Part of a small language model's weights: width 160, a variant of Muon for these matrices.
MLP neurons of a small language model. Each row is named by its layer, matrix (gate and up: input weights) and neuron, and shows model dimensions 0-159. Each number is 128 + 32 x the weight over its row's rms, rounded and kept within 0 to 255. Numbers have three digits each. A neuron's up and down rows have the sign that makes its largest values positive.
After each neuron's rows, "fires in" lists the words (lower case) most often at its 100 highest values on Wikipedia text that the model never trained on.

L6.gate315:117085189125148118131107068132141107104128071145108029136147128158124142061076096113160119122138108154059148165116140046107123164161123104075115129118137117076147091094200104118118133163133156053172155199103168139184077090086141136149106100172127096068129066133129111105119136134128156161125185117163134126126146170171093103123087118149144099149107136131129126098152190135076156168082161116142122126158140169086095098152082131056133120168120099116115134087080152123117084127124135
L6.up315:128153155141170094130163047149161122180099100109127086134073119157159167141184122126166117077080128248096127150137135111128131082162105132135161135128152113118179106161152157059096114108105096135063113083109166103085194092184150117147124145138088136152105087186094104117152137116129104151134136117142108117113179124197127105095130131153137207108123098066151162092120135142068144105195144087108113135120130100134164068135117113109132141124125103150142123116189082143111151153202151
fires in: "with", "following", "by", "joined", "after", "about"

L5.gate10:068074080127120130131118166160082131125145107130143089071127179176142087116167088067093117125115097120131170103113116135113139122114130061114140098077174090085127150110162087105137189184138118161095131127104083145185153147087088174141119111147133153077106128100129139121151123122165056160057145077148108113164140072072140157174152084187119066171090104146140096113181147094130059163089147116125160102138060102142135106145164114054133111140108137138122118091093094123127104170093120
L5.up10:092139038142164111182137124096174118094117148128092103115182121068169109169085113114128143126097144078108083103186094115068114150127089074056107156141077094105117155158136151130155109089138115125143112144119141141161131165153119155162132095101122125158095141132088136184172126121162184140157087090115081073039099158121173097103172112125168101154108115152147085107134146129148135150077105139159138141184120134111116196092174140096129088130120211077100089045130131107143117145148123
fires in: "she", "he", "their"

L2.gate101:089094217137152093133126120112102199156155104191068072145114157160139073145098102111129130166184140156156131127135189084070188132129103161132142103178138156118118138115110193090190101162122111114098126135182157143169155099140104073108096135165123100137095143115149171130103083128109062141095178144133107142174135107125156140144134100163166072157138128067135170093118116135142137081115172128135147143120109143173169065134093065148151106185117093168130060134136140123152079115146177
L2.up101:069168132072084054151165087158108077151119141085132097143168124160155113109140150177104095103120114103165127093075122125115109130108131137111119097078079110155141123166158126133134132149055100163163103098132082100166175149132171107129156118107117159153135144130088084125103139163087092113165214081120117103089173189117137144127083047119136105168161131161122150099150178064123152121125084123141117142173101129115173167141109168122171109109146214115153171140077125179096188171100144
fires in: "by", "from", "about", "with"

L10.gate187:142073087146130216155112102119091106123132099104160158179155135140176131125134078126100138068161154088155132151101140126119137161148135106119061115164157073211105142130083085114112138179089148114137114064191141117104178147127118090173096151127157060140100117100053103102121104178114051081187146143123138143129115157118120092096144159111105079149137188088147189167112132197143136129148157098056151105141112144148096174153137124159119132108130142107169109090117143065099156124108128
L10.up187:043169088137075140129183110120204134170120081135141104071125107153073158110139134097080063152094103094155153089090139087109154188158102133204138172105060151144100115139116136104126082162140099134114127142109143179118167127138118140108111117141141116070119082165141133099110094152135143186129122119153069115118129154154145164148138128133136110207100128136149083138148202089124125153130131132189154147140100114190152098128078115120129109182075199133166186115143141112088109059121146
fires in: "a"

L2.gate279:138142095167159126136112114109155168160107093088142102142083134108148148139107110128122172097053127227092145164169143237155193120124152102173102142141153140176130136109150166150158114122184078132170094141125177168151122164102132118132119105119140149078123132147117057162116146113213152143176107098168092155138143155136125185143159198150115146173135125138140122089161136150083080108114120132066123171148109123102114103100084127126171092127107139150180160160182099087058136134133171
L2.up279:164099147200166127168152109172071155062128156130117111154060136097128149173126139119101123076183100131108121093172177089158147094151115107130103122159168101138095156126157157128167117182154057098114135212112101116141117105180080123144107107141153157177133125087148073146086170152135125086184209154142046148091122076102119140120193087154087106137104166138130141121106175144156135117133136132123101152120168173132165126086151111136117134116160138179157125133124060123127096082097076
fires in: "to", "may", "in"

L2.gate91:148102067104128154196156074104111214114139091160114118137109193145195173145070077112078109078129096127124067150160149108075165165121114181144165132149146113059138144164141178112155109118070143136148127159111190170178129143149035088114132130135120138092173146066178124140144123131154096170158130126116145165109099129104121129136126101202161107160137147134124165100161125144140135138136173155175099156126113157077117147121189115081103128161093137107164082111143156161159138161092148
L2.up91:151138142124111182135130136087117144120170098118130076038115154148162130121125130113104204123109155152157105089172108149138147155156102122153143069132104165172105124129120172115203128119071144091116147230078121097186151152159080133153088097073111149109146153115167121147070126168090089150124157099126118135117171168141118125118129150103159143124130131106114090102153115123179174114147136138203186160186104157139136171061225073116133184072109132118151112104159154121102121122112104
fires in: "for", "of", "can", "at", "have"

L7.gate256:143095097134134139115111118110111134203142087145065146064132125091125147113119146120148176122172118117134139132110159129134103138144128125130198119127188093070062179115189096125098160135105151114066084205120123138169159216105127177154116129104137176145157018084087137084145131118137158138130103116130100177132131141121131100145155089145124132143110170098160145130143086123070102160153133165194101122089149069085160088211126131106181086146149150139186120114105124138110147168149128
L7.up256:102076151093131153161129147151141144087159135154142101176163074142121105105086113162123055130130104150118139130159112157125166093103071097149089092104181114133068115128074119195114113145062174087127156091116148123071143156098113111143116085159143060105092154151147159167158128160135144118104164032163155123180175141122143117167098118147131058131121094131038112129194104147125116105121145095170115107185126130118122112098052160134122078093097141148148119122106134166114146207134101
fires in: "be", "to", "and", "by", "is", "they"

L7.gate10:159161099127143143129139110087099123160161100106167133189152138176172109143109110116109101093163146056081142119130159160122169106151071098148165110118109165110138152125167101129111113157148171145044098158092148096105115141182155088070151127156117105101137094151087135153136117103199126172135112043124133100117127153078101103102114119133161170168094157087121146088171136076171108175155148074135110120110222139155120160173221105168118093086081129136165168119095171154128123103103149
L7.up10:148158159125111167173114119117087159135104123113094170166156148128129063057144104177109116192110063055088092177144118155121114083110104164104163078132142089158108152147099163153093144153093170119152134074129074118112112135158150103144154138062162135151148107099101199139113124184172139171123113133133174104143137138087125131146108164170157216116179126158166142135093136112089162135093119067098146107112099139095130055121174080186102145050122084127136162128115117149103114117162097
fires in: "has", "had", "an", "have", "l", "w"

L2.gate157:114059146126136136152157134158152165163113176116149142118155126141147094124116055165152128130086147186138180130158174118133096154170135142164112088166127121124077094123163117170158134144154040134186109084102113131161105155123189083167135135147166104085124190086134111139123102159124104138107141142175106159187137096134121199142132134158148083152143074135203100133096135145053163134100168098154128119125152136111118137158093063099133091175081079126142195148108149150056119052137113
L2.up157:139137165167099131171153119066135112130159168158097128128139102090168115137139128180137108169151143176143181172150146125161085129114136133131163111162129129128074119164155121125153124126113077119149152139147147124117190104150170086193135157096162117130146149130127077172128104103097139139171144082116092190126151071145060188136116154083144086182085146196151068187121115096133165161110143147125067178122128068177098099162124060145180153105137104157155095077185176068091169119128134
fires in: "to"

L5.gate6:101074144089132104128074101160222093102118070157065132122139166110142073141103150193065115121180137117125173156125152143170152134145158138123119117149128114108090058138111143108119158133140150131101098101120099146199131132180160163087173147136130083124101106120147135178124089121126093161125127089155135090123139163181173130145129167063068185114094143073149116117147098157187082168112076165130079147124109110135093151195099081143135154136176080166190148112105129135157082154109145
L5.up6:126094137112086066190171136148130132083125129154144140141104159147155107152132219115107151118184133163155136135118116187125114145119159109152172090144152104121103076120172142172165113098143122200093201167091130105150068141129110062112117165100096132125155089122109144087116096152135144108124200105114106123162090176129159145161113168107198148071063171162122130106141099123104115187150103113223114180164145173128108154131126110130111097147151092091149104065113089156142115189157127
fires in: "also", "both", "first", "such", "previously"

L2.gate300:188185130126121158121143174158145188155106124145130094116135133097119135106088054161165110103147160132132096095151109102106152060064127178189132127183134058147173147117208125054119134161135069131107105119125168171138129153150116101131109128099157158145109157156123055175159152106173091107072162127102123165128149108170084196170102173123148147073119108143177189099134178145193108174110130149127135136139110108117137093128099154154148097126148101136183158129120148136113184188121121
L2.up300:166132133142193105130092147094088169132116089116168172139196110105131137109097131126128074070179154077149074167164108149101123121111182131120099114098118162109129155182097103076119152119148103098096144130178139185060116121133055149200088119153184100121128136070108129097175125112151126136166137109106137127104149124124177178114130186167164133088137068136075123130142135141135138162124096134168144134100162153070185127065160103130112188120164113078166161163094078124090192102131111
fires in: "would", "can", "could", "will", "to", "may"

L7.gate49:106170116150108112068098100125158138101172130123129156090175133169140153128112082144107155158148101074132191154127105166125164175123120098093145129138168079142105132092113120159118153100149210117113077093125101100151164148112158144106178141151160098120093127160125196117134071149068180152169157046161103074097131163159121108064112176132153142124121144153175057121141122115122152088127136096107135114129047057129129144141164168102211059133109176157169161110119115103123123165120153
L7.up49:144054046122144169138131135135118212126166130120086167114143129127149038160143184135147152092187144170142129107142153108151165105133132136049168124124121105153090072094154140146147154121087089103148136157169171145136114158173183190109167134164118126104086119114084091100126167124153172128156129157147156118125120144062181125147128125199154150139166166130071155144151084148081143123078082095082114164158137149108106103109099132064148089086093103138178123149095083170105135141111119
fires in: "he", "also", "she", "later", "his"

L6.gate73:135136122149152121116136084103119144104131136132105173145095152161164157131119158118089139115175105165122159130128145144112077078136107168118135117122171182165118207102178183123095097203170128087126121128135096157215168133121100112063081110144139133135121107155076080074086164140109132111108108103114153208093067134183140071101147094133148133109168114198193093106159114104081111159074149153163116107125147121112105139164112124172153130145170121158185154099174136134115081143063186
L6.up73:128095152100129161079158124124129118131189035170136132122105082119120152159153156128080144105169090132185175098149060111120134143165075123164075113132119158238128111118123155099095164091115124133083128163107159121131055127166186170106145096170088062086168123119139175125172161157146132142120150137167170127092089130151096104104182114146093104148149120099118118104117079128067085107156086175133127128166129100112182160112145141159159174154150122126121110173081105141126094131077180
fires in: "by", "as", "of", "from", "ex", "for"

L2.gate199:180156115112101132120133136157127185158100074129176151128187130101150155107129124114199076145141082112102154120142140056120110118149054121126125136200127111094134118135124144135070199182113081167113102173163131109121128095125201150112150125119107079087112117163141143099101175120143142089146214130164135106090118146137156109102154119162102159117103144125096095145178104140156156137141138091127108158147053149130130101081079130130169209042132133179186109098086093078119129130119172
L2.up199:135147162101121116100100171098095189145123159099164130130117101137083140124162094121142070142152127110123127077130097064141082183121107159064097114135106171183140189142119084129148192096066131123185144131115114105164242134144180196155167099089124067135100159201131111103103163113079121102144138118111137121132168127128114097133153112054175117089121124137151143125130107118132121079189164145119093109153067161154164128116102168122155177076086133103131126107091138141124121153175077
fires in: "from", "by", "to", "of", "surrounding"

L9.gate87:095142167100131108125082128081151161134124121155145102086128096154109118160125190143150105085116040120111119165081126123146110103184103177084104118116194107144083181090167109139137154157119180120116089145111166110087137095191083136150083165079147137098137085085142133100140160117194123182103197182158142159168202166173133130138147118144136131115149126114144155139151121133099117191127066127116165048095111128176097117174109138156110154153119081168108163142122130145062162104126190
L9.up87:119145046093104074129124115129126106081081128150159151094112167128144114154112108150136140103139117149107124162108125141146078124146116147126132099122098145164106127199196108099113149182113125130084137124129109062105177096120144106125084112136151074109168102139110097045081192078110105114130192129131097128075162125101109115170152130134152142105167081143151213137099106115100092066156133115163110100102117150101194133151164195124081100164116095142079175121124186101132039178128172
fires in: "to", "at", "by", "with"

L2.gate93:072123188168167065127138076164118113177134088161186087144145151171132106123081155125099124076123180138104144156151132089176126084169046130129107140154153082162123133124100136094116094116071153079129106205134081154129128084116148110129142161093161106116089161140158163098136094145099102099069125077172075084110129161158096066156120095148159092116136148119106109118121172072072088125134102157164104092065093142174099136098134139110153102131110115078130166123182119140102125113161190
L2.up93:153131135121119097105152134130136104096128135141081112140144126095130160125145150103162075142064134132091104107126133110228071211115129204115134084089164188121137148136142123103152160160142175171151137136102140175208141117129168117132081127068131088158080094139141089116151160112081113154105093164103109141132156102162092133143185139102096082060161166165125133113129149087158171084164137178070113154170145154142192148072153157080148139115089133160146140095109089104187106103160166
fires in: "about", "through", "towards", "to", "of"

L2.gate90:128085112107117125129151106125148174148122082142076135170096160117163165127093132123026128137113094153163155130094126067130136062135121131087074116135090083067118126145153138090117070156161136154181108151168082139138188118147174103124128118081136128146162114104109129166092126059071169151107148133068052112153129140119089211126115048162132083142184148142152161170110134158106141167125174107101138167147146136112129153125073120191116076163137110090143156093133105166122114122123075
L2.up90:128099115141126140103127090106153227124164117179080164165139114099166156112082094142117100090129131156204163088069171084053147112145089157137093112136108138158094130132116075119136122162132123146165130174133064129117174128172098141123132101109139089080153129138108143133110074119114148088123233133054132106146168158137109163179117086148146096150138122104107245176095134155149156140146185143104120128165154120106134074132123133130143110143106118129100191164107095168160159149143119
fires in: "in", "to", "by", "style"

L2.gate76:111186115115097146194164180116112064074173139151130113157111186135112124124095120132180135158103118195076074128148129195118113135126132105125127112115117158101112111143157116113123044122144146131141119131094146155179159178118093057105120134128049128081122143082132079113121115144191126187169067149117130190093127134170085070178105146131134133082127100129157155143142061151104155167133135113148141134117201109106128200186104119126175149150105178099133177124158108153131136152101087
L2.up76:134138105132113178129169186105122120132129106138085163096117126121094083138124130133134122167126123095096073114065147118164101132144112108162102085119050154109074142100132091113146069107156104148143113132158146170108167126112053102116084100103080086139073121152103092178103134163120131121141072145090119144112153101155098159092182135108155126109146126109158176132163034117148133095101149099154144161163155080122122237179068163198167173127094164132139181108194115156131150130137093
fires in: "in", "from", "into", "of", "nrhp"

L5.gate99:095153147135146081133122156083123166129148094125115166172110111099125159082125064130089136098151188126093100067128119111105098147171049148165149117132131130090109171187129144158192182164141127094096103130181168134156103153139149131109156126087126102130128124140108056058144122210104139136114148095091119164106091180066112123164113155231163126066119127065143114140111129138112085124093096163148122171099107109124109125104151094165157159156187108059183158139100141135122127099107151
L5.up99:115121084136110095157123129109154115103105083101092130139142120145106140074159094117103118125170146114044097087119127113164151116161147132140095141098066101095173158135083119169177198135146155106090182130117201113189115116138116133119111076066149179136173151114037130097149131152116138100119155117077170191095099111083103100192148140161113136165147119118159118134059132105105063147106103129089162144098117092097108140092123103128098173144188177120152096189098185108110189115111142
fires in: "has", "have", "can", "hong", "had"

L6.gate88:113138141142145106110095118126079128078093073162180104141139171106134098090149150138115108104123056114096128167143124108130119115106123137127125108073205125110115115107169156087087138099126133109225095124148130133188107137050134102149094132028164118142093139160106103180182137157049077072103161145131122076122116103096176165119127102163153114117180103161119112110156104154089135146126136164148173074176125120141178105112134091133159135158127047122087173167081104101114129156098102
L6.up88:139166175095115120147098116087129104179131148100156136209128144174157059183084089171103080137108112164111166147122131132143104141163126109144094107122109220106174080127172130157146142047091087113100179170183167117127117084124138135109084138129152085097184174152104137087158134103125162112141066141147103135095178156112114080126144071122154196150133123124150154123066141128115152109152119096126116124104076168103136109076149046162115135061143112086125180107138144123140164129161131
fires in: "of", "from", "at", "to", "attended", "for"

L7.gate51:113144105077148123140062124145151084089116093101160124148171076112151099155130123114113162201119161177140129162151116070149149131093082078089137170122139107121102117074138112163135122121163100128181195112089139184093126147130058110148107163065108117092138103150138121059168142158122170108114144086136093132114150133113083139146178109144185082118105146143146158105163067187113084108067183068120135170126087124115119050164153168135117100112118198121126114133147098140125137125114042
L7.up51:131169126126145112056110152103106123121098142147157101131156170054104099078074109066155099139122179130169100102148154121113140100129123096179162147142216105094060180077151138122123174163130128085100174093103153074065087168132160090102081138103101150159155159079153107072144116201100085122124120156145091103152146131156178150136139113112172077165147075148142094157194146103159044122087151167104090148106128122098105133136099117122147102157142084117128090142145089134140152103126132
fires in: "were", "is", "was", "both", "of", "are"

L5.gate116:083155179070123145124146109144125102169185175138156131113203165213137143163074138173102121115130123180119127128107074074120097096077170089125089153151151120105115140109180093141091093201202079152089129093102117158121149164079184123163136142188094125151138128138138153166164137074155094093093159132148139107190128097120090162169176116154114102107081117113120114113115131080109060108144150158101104081079178100121114150165115166124172149150092111118161168135110104148106115164107134
L5.up116:103127135102125142114122125037156145103194118111131092092146073132155123113099122120158147132059170083109176111107111138104073110134094118150133064125132149121109119085145115200113164166138113100123110191170143159149156132148128123200106087131147136142109118143111092120139085142093058097056171162144124068138120134150051138150127159154136126117078107100085121094095089115079072163082089084094182148146081047186114141138131145128127151139124154076160104127159102133116112162060101
fires in: "other", "some", "many", "several", "most"

L9.gate274:102075075152177096134113098160144099062181113104135155132102132091159109091142147132106135143153128167131173138123149084112145094139102078104142123134195111202144093165219134131097113145151095112100127157136112129078209141123092082109077098144106130123161107151139138117141154108164104097058138076107096116068126138131125131085158075104134122111090151132112126134165093142071129158171105145120149077059096148165194152129106101184120128151108163148202196152172110145096146096115081
L9.up274:125149177128136136103177150096095112122097116141125178132187135165156095173121130096139122089123084124103115065049116126163144127117058079071153178128120131119128146165129114100046126155092132184125106126138153147149139109129145176090165191098097067144131193108095211175135167128119132168098135173114164151083142127138175138123081074142152111125158140087132191155123176151085163142189150085107100167154128089145175152132118109140147185145141156168170134154166090098108118124077114
fires in: "a", "in", "of"

L6.gate305:092112094109179135091099113073155088126146139077101158114144180151182112152076126164109184175117101128130074134144181108141142123167085150137148114125118105148184108142171123059130218088085142104126123150124132168085119113163115158119180102094144120135161140125131113081113128104122130128130166167113088167103158148163162067133131097149118137123157082075098140079167123116111147161137102121123198133133083078105115169111084189160093119139150097121173190123161195116111031080098102
L6.up305:127117098119114130137111139156127143137169195156128124152131088126104100139109097201130120093151125165097157110131090066094071149102065088116110152090120072146165091162161130061107168149116149079146185126114115132127173141153074146166119147126116107121104119143132128104093133070138124105055126132178157127089158089107147043154058174160169157106134121145084133160103129091094104182175149175090126092143103138158151096077170091105155169112209162156135161144165124152158094106080183
fires in: "at", "in", "near", "from"

L2.gate62:139083146107126146164144086148124157163106160165110122116099167145151099167090128098129119133117095134148150103112107149144153097133102185103178071177192071192106133113117160123164111089121106108105175103206163123181141156104109100114130076145133117076114142155151138081113166082081092144125188113163142137160190137154072149238060115161135119108121141155127137137119144128120165142091117157149126117138047139118096139075201122108191061166116101148091139146106145146183132111104114
L2.up62:105120112133118154151113085144139095150114162151160104138187145125137162172110148154128125151173172082148170082109128135141121133143178080165147108135112100163065097104088107108128096061107137105156113037141161147113184128147100143127156101057140114100101138092120130082105138102053116118143133109106067136142106136102096114122134143110139185070150112114147102146230132179113140148104098144124113108152077065082182141088113178103186044126129088097141156117096165173155168145070147
fires in: "this", "that"

L10.gate203:103141122122108153109098075114157097099119133119094172128122169069196140140126106106080076103073145085161159195154109139105085123110110146088116147077129141156152172158136158169054162163143159106140123091123089149092109164128136123097170121146131032100175184121166111116190168098127126160101192127095122155043144137147120111101125106113186125152180158082118173148154087153079174095119159138177145113174150123144153204098160141123153101145110137124145146075153130081105089116137134
L10.up203:161121123169055162134109108070155175150145137154048123196136147084123113079095163127010129196119116096124132172126114087137143118184111123131164132143188174094148179141131172163145151140154107124126138128159112115104177092122093086162112119162137127161147155170089103116113120129124154157107151166129128162142146123167145092087106138148126075150241142147091129096086143129056083084104107151115131076133106105093118096165169156116125160117088062104126120119120146080117124160128135
fires in: "a", "de", "la", "da"

L5.gate72:133153106150095151125149088136163093044161095124101136138101163118115105133166057105125134086169118161123155234144079174125186129176163106133152105119160171078135159154141157112065147134134109079148101117099182113129165163164122151096114122117216192084101082119125109123117098043115171138113154155131189131078165131134146129173140180121115102119139126171141119127171095087113157119173087143208129109099110192150123152135111139108138122088119078108156126101093134151148143125093108
L5.up72:131131131125158156105146094105114118110136071118109068101075134069133144096145109105142178112121107122132098205084119110114187094159125109114122081160109112127156110120094192117151132090106151156085068089081170092103135054174068167115138114116095126117133104089112111120148100150160140135141123104142161123094167108181228137145081149152155131176154068208192106138149163114121150111098103154141144113140118098144107172096067099163204102184169121130097127100156113102173097117087145
fires in: "in", "with"

L7.gate35:083090150112166167113151138146127096207191113119112111117128110145168147169076119083114125138155108132201104151137152126119117147139091117122110105085125143078099143102139137087117118105141154094142128161125128067120166160171147118140174113125170087105093203174203162111171129091091106100081144098064141166122090144099070122103109127180163148127143092076103150100143138147102103140144113147172191081175128096150127128131099089122111118186123121129099094076190188108187051069114134
L7.up35:178113116167124172116128105105107128170129108066126125105119096105094153132077169141122136094113128115148106119149082091178146147203116113165174120128084159149098180107102127114117142078111106100107115145189110160124153114121104146096117126123100106117172132158172148136097160148110146101115190078086094145079161113151144128116136111197132153054144139187147173150187131023149103164062142170143134101078158143164136152171132151110099163140142056127056113120130150173106163090207144
fires in: "in"

L7.gate197:136128072214158118169171133055068191105116121100146103129106130153150099096131125101089096113184120146167131119154107148121128162163112150102131114107126186091149158145166107079180074185124125117138119147116160132147172183156145110129091125094134092128159132141115143100174135161098116110160163087165107128086169125112115094165138179159159098148183092232097158095124037116140088146132165135103149120139074136143139152150137060139117114150145137096122118135095144218130118090173176
L7.up197:157106027126093159163155101135171142088111139090141141194129091146108120091165124145130124115159125210123097104133101129137139131187079164112153072175211112078140095083154101191155113123113155110128119140144102147116155161123117152128112097124142102134059150105099134068122190081159104158141117153153178138164150117111086121130168118091161080124109127113123135090137137126122051108169130105080112171182084117134172098170173091174109133168081092125178131064131100163104113127154177
fires in: "has", "have", "with", "uses", "serves"

L7.gate216:140116177104103093125075020113152107076129131147131179140118127124129158137126135096126155091136121148105157118194109134101172092059094097130126126141080115108144100182137092094093191143155120144140139140057142126128130165141071093176151124132167134117163111123107126163154178157191125164084156154154168174111148130059100153086152084120139102136144146166080111161143139130095170124102110133113154145128136188130068144159175115197174092096164229090150084125159165150117127150108112
L7.up216:136084135112104128093122126118082127156172141165161147115086132142124098102159146066145161137129059203100148151142192091137133123122123065091133108120106086138131100151122133047132125115132134088146138096129148164160082050155043146144129161120102116158122106151198171126183130111136079168097180155187139092080174103126160081150151159140180130112119170156135101102177141144120115107140139140069189165108160187117122126101166121152087136128177145089184093125133080167062131139138150
fires in: "is", "was", "not", "still", "considered", "also"

L5.gate224:131199088104122068096112106143147141117096098136145141114110140122122085154093118075112181148099123127152119146099100121130158151124056128019135164134129125158081101129180141094145167097118213187164118159096110126139127177213131112125188122093148120175117117122140108164165097170171117145107162108103133073128114135149188163122123154180130157122109140186122107132085159132199135162100170136102135135117110055116128118119130068155098112121140123148158182073128136180152101104163057
L5.up224:130173128122139103103156137099126131114106112176135144151081089136160122150106146175103168092166079114082122099113144129109127159088091114056179095101085129146101102127137095136172184163087128146125174144113164136082129134159124168112141164114070048100125105155093112180146152132183127160141098110081076109034155151097141142154093176170144124162076085163130138055119111146141117125127079110120140136157123160109075195081083087112142163073089093143121140082134144099131075109078184
fires in: "who", "that", "since", "had", "also", "first"

L2.gate216:070108111143097188085117092117169128154120070088131097109101153102074156159115119129109100135138141136143112121083152126145154078131146219138122105185116072114136092138100115135116066135133134093124173168107175112150149080141182073131129138112176100114109091111169065146106136083162036138106114081122120125099207166110075152151075122107150052125124165135157205132130136092151166137129131131160145165120139138127185154157149091137147155125100149185132089107155075171167116173102140
L2.up216:144131080102176106171154095119098127071082083084059122107116171123170095107137141182114120078095124123146092178117152120072154174164130139163170111197111077134125135107161107168150124138144131094094145145139153192148174149166139155147070123170137175083098141130125050050145139193153117073091146105091097118145132163147170127148133120131109145092216092136146149150165167120055107197115141066159122129132107167133164112126132136135139123171126125134154151161123118091078098098149151
fires in: "with", "during", "following", "for"

L2.gate194:149116108151068153099142099167140124130120154120139163130168087216140144114123122190109088123142154108107129120135069137157126124092138048082159131091089193152134115142173112160099131149128097070096123117107169128132132119111127125180131171128112117107126149102101177071134171135139111106073113187105175137166098189100115173069142076151112139103024163143163114125125097124117110087135126102138093109123098152115170133162228087111179121137123155105080175094095125159152113115108205
L2.up194:104156176218082091131145093107152109100100092135116086142183079187143127180115126160092070106121125118168125129034162153117196065129185133122139141129157101101140151133083180148146087146212135157127128120135151083121119177156064143157121097116114116180117135140154139115111134217107071130109166127179159091134152162115138103143102068089055127113068131129147110145160110082090073132107152116169134139149128141073116130118163089095154134102133144140145102120102105125166136118122158
fires in: "some", "all", "these", "both", "many"

L2.gate71:077197092142091136144108123110170139167134083148131141147106109126118085125060092092127079062172127137086180149175198101069192130114109130187188148164084196102121103170078160135142149102156161091049095090118114181140111110160138108126192132116090150133132133137162147089165149162092169160154133127102154133146164131125132148162135181174129156117124116143132109169074088144105161151155062115144153116090090147104123073107173127112133143127160101095172132169150136139155128129061147
L2.up71:121177104131110164116140130120126190181175072080154137121119156185097141138127098112165111102132103165182125112108168126085176147112101194146191116122127097088083143123099132156157116099124152117116099171100113101135085132092076102092172151176112106166127090124208110097173117146092132109116149083118087154130146127201107117177157169156071121129160121164138158117147081183148172141175125193167099129075110165091097055119179148130136143169136098131179079189166156140148124123101109
fires in: "to", "of", "on", "for", "this", "would"

L7.gate206:122126106113149091111180138158118145159207160114092157157184146103181105122087070113122136125068128077155134153190153085116083153091119154134100120145142112103122104127108131121095149139157152094147124103146108079156176182086088156130137070140182108095198123131104138088085094124125110124136170109158081063131087189111095165054162103102150129192136145142162149160172109135151130087128139093087113125161110132109190170194088156129158160198155149078172135117158133180120105115116166
L7.up206:117118158101074142072183097148137170113144141085101149151174079133134040156147161118128185100060147144099127158113183126137109171095182140146165179129132111198110129122115140165092141131087204095135140080100100113147140170139079153089138110133109124089168156125100135098106114114104133151133143135140113158134078168074144132110123130120105090120134129136200126150164082108118149118116135136128152138152188148155220177109167111136120139141170187037119138060092095099093072147151099
fires in: "a"

L10.gate80:100137196144130106109160140108092161118131080073161141105149117092109128108186063076182124074175126107129060121157114178188110062158148145150091128097175081080123185112125123158136184097148124123120151159144150129068113142138122099102067172082081161124137120111063121122182108155157147113171180123138140175109124127143123094073150153106161121131134137155158102131191097160151154123108096099153125160130077187087140125147119124133101129174046148066155160088080095126125147132160128
L10.up80:154139141151171165142095117059164122122136126079142078103131114149112121114132101115164131083144157123111110145195099096125138093102129137140081100151118083093113110124135072135203186139132158092135120105072131099142057150125102117134134110094048171129108132112142156116132167096136157089128098170130071126154168142120124165166078168110148116158091149080142144132169097136132195098115157052111096117149053187120108056054126170163094114117082141139168177064135079155083112126117103
fires in: "has", "can", "have", "was", "is"

L7.gate220:153132113179163096129083101096145078159116126109121124166206098132103099083151194122139154133118178144112147195133138159147136146148109106131129156082244091071138125129174163119146140147132117121141165093102128167139146145087046145149142093146103137113163036134145129170188116133150123174137066159113185094089154129130139096127110123144146154164157102157113134110120063125159081078138064105148114189097101119094112129133138110136186128119085128075138164058188139131134147139119146
L7.up220:155122102098149118082108115141148135173138109164042130141146077069146156104118081113155109135149122122097132189149083114150204044038135078145121159130096100128114139125111123115115162095118118133151180139101072074199097098153143173083160119145093162097117201066123107147163139192136165140152160112104058101105144107132193122131090076165130139136138102111150107165075172099090153103127141117168153117135078154152106083093110093133143124089104111140099104177150141159101134117106120
fires in: "was", "were", "had", "being", "be", "been"

L6.gate166:175124124124122090149094084130128140093130120146116127090151133170081142110110144090157159078159151138142173116147124163118115144196123113087116097116094119112107089112158133172088172128097169150136078102143118097130092081130128105108164080169074136125134123122105130077176119132134124216120157073187100145178207131170104086111171155147151084107088067113158112078186112124159083071054167075147098114135074091194155099152136096158142136098118108103119103157108164121100090092059140
L6.up166:108158102054128102064105115139138070053142089133159063110130148097111104130167173079129205143152106153095078149124134106152132133149143092078110178026098090104155146107140123145173175095117150149144086102059140082063129153091125194108157118091173160128153104100127149083115068101141137137115109094048102116122114148151141090108095100158159152116089089210083145105102106137121144161134125114141123072095123131112108133149120129123138130122142160126197126123119103138169128122090161
fires in: "who", "and", "which", "it", "she", "that"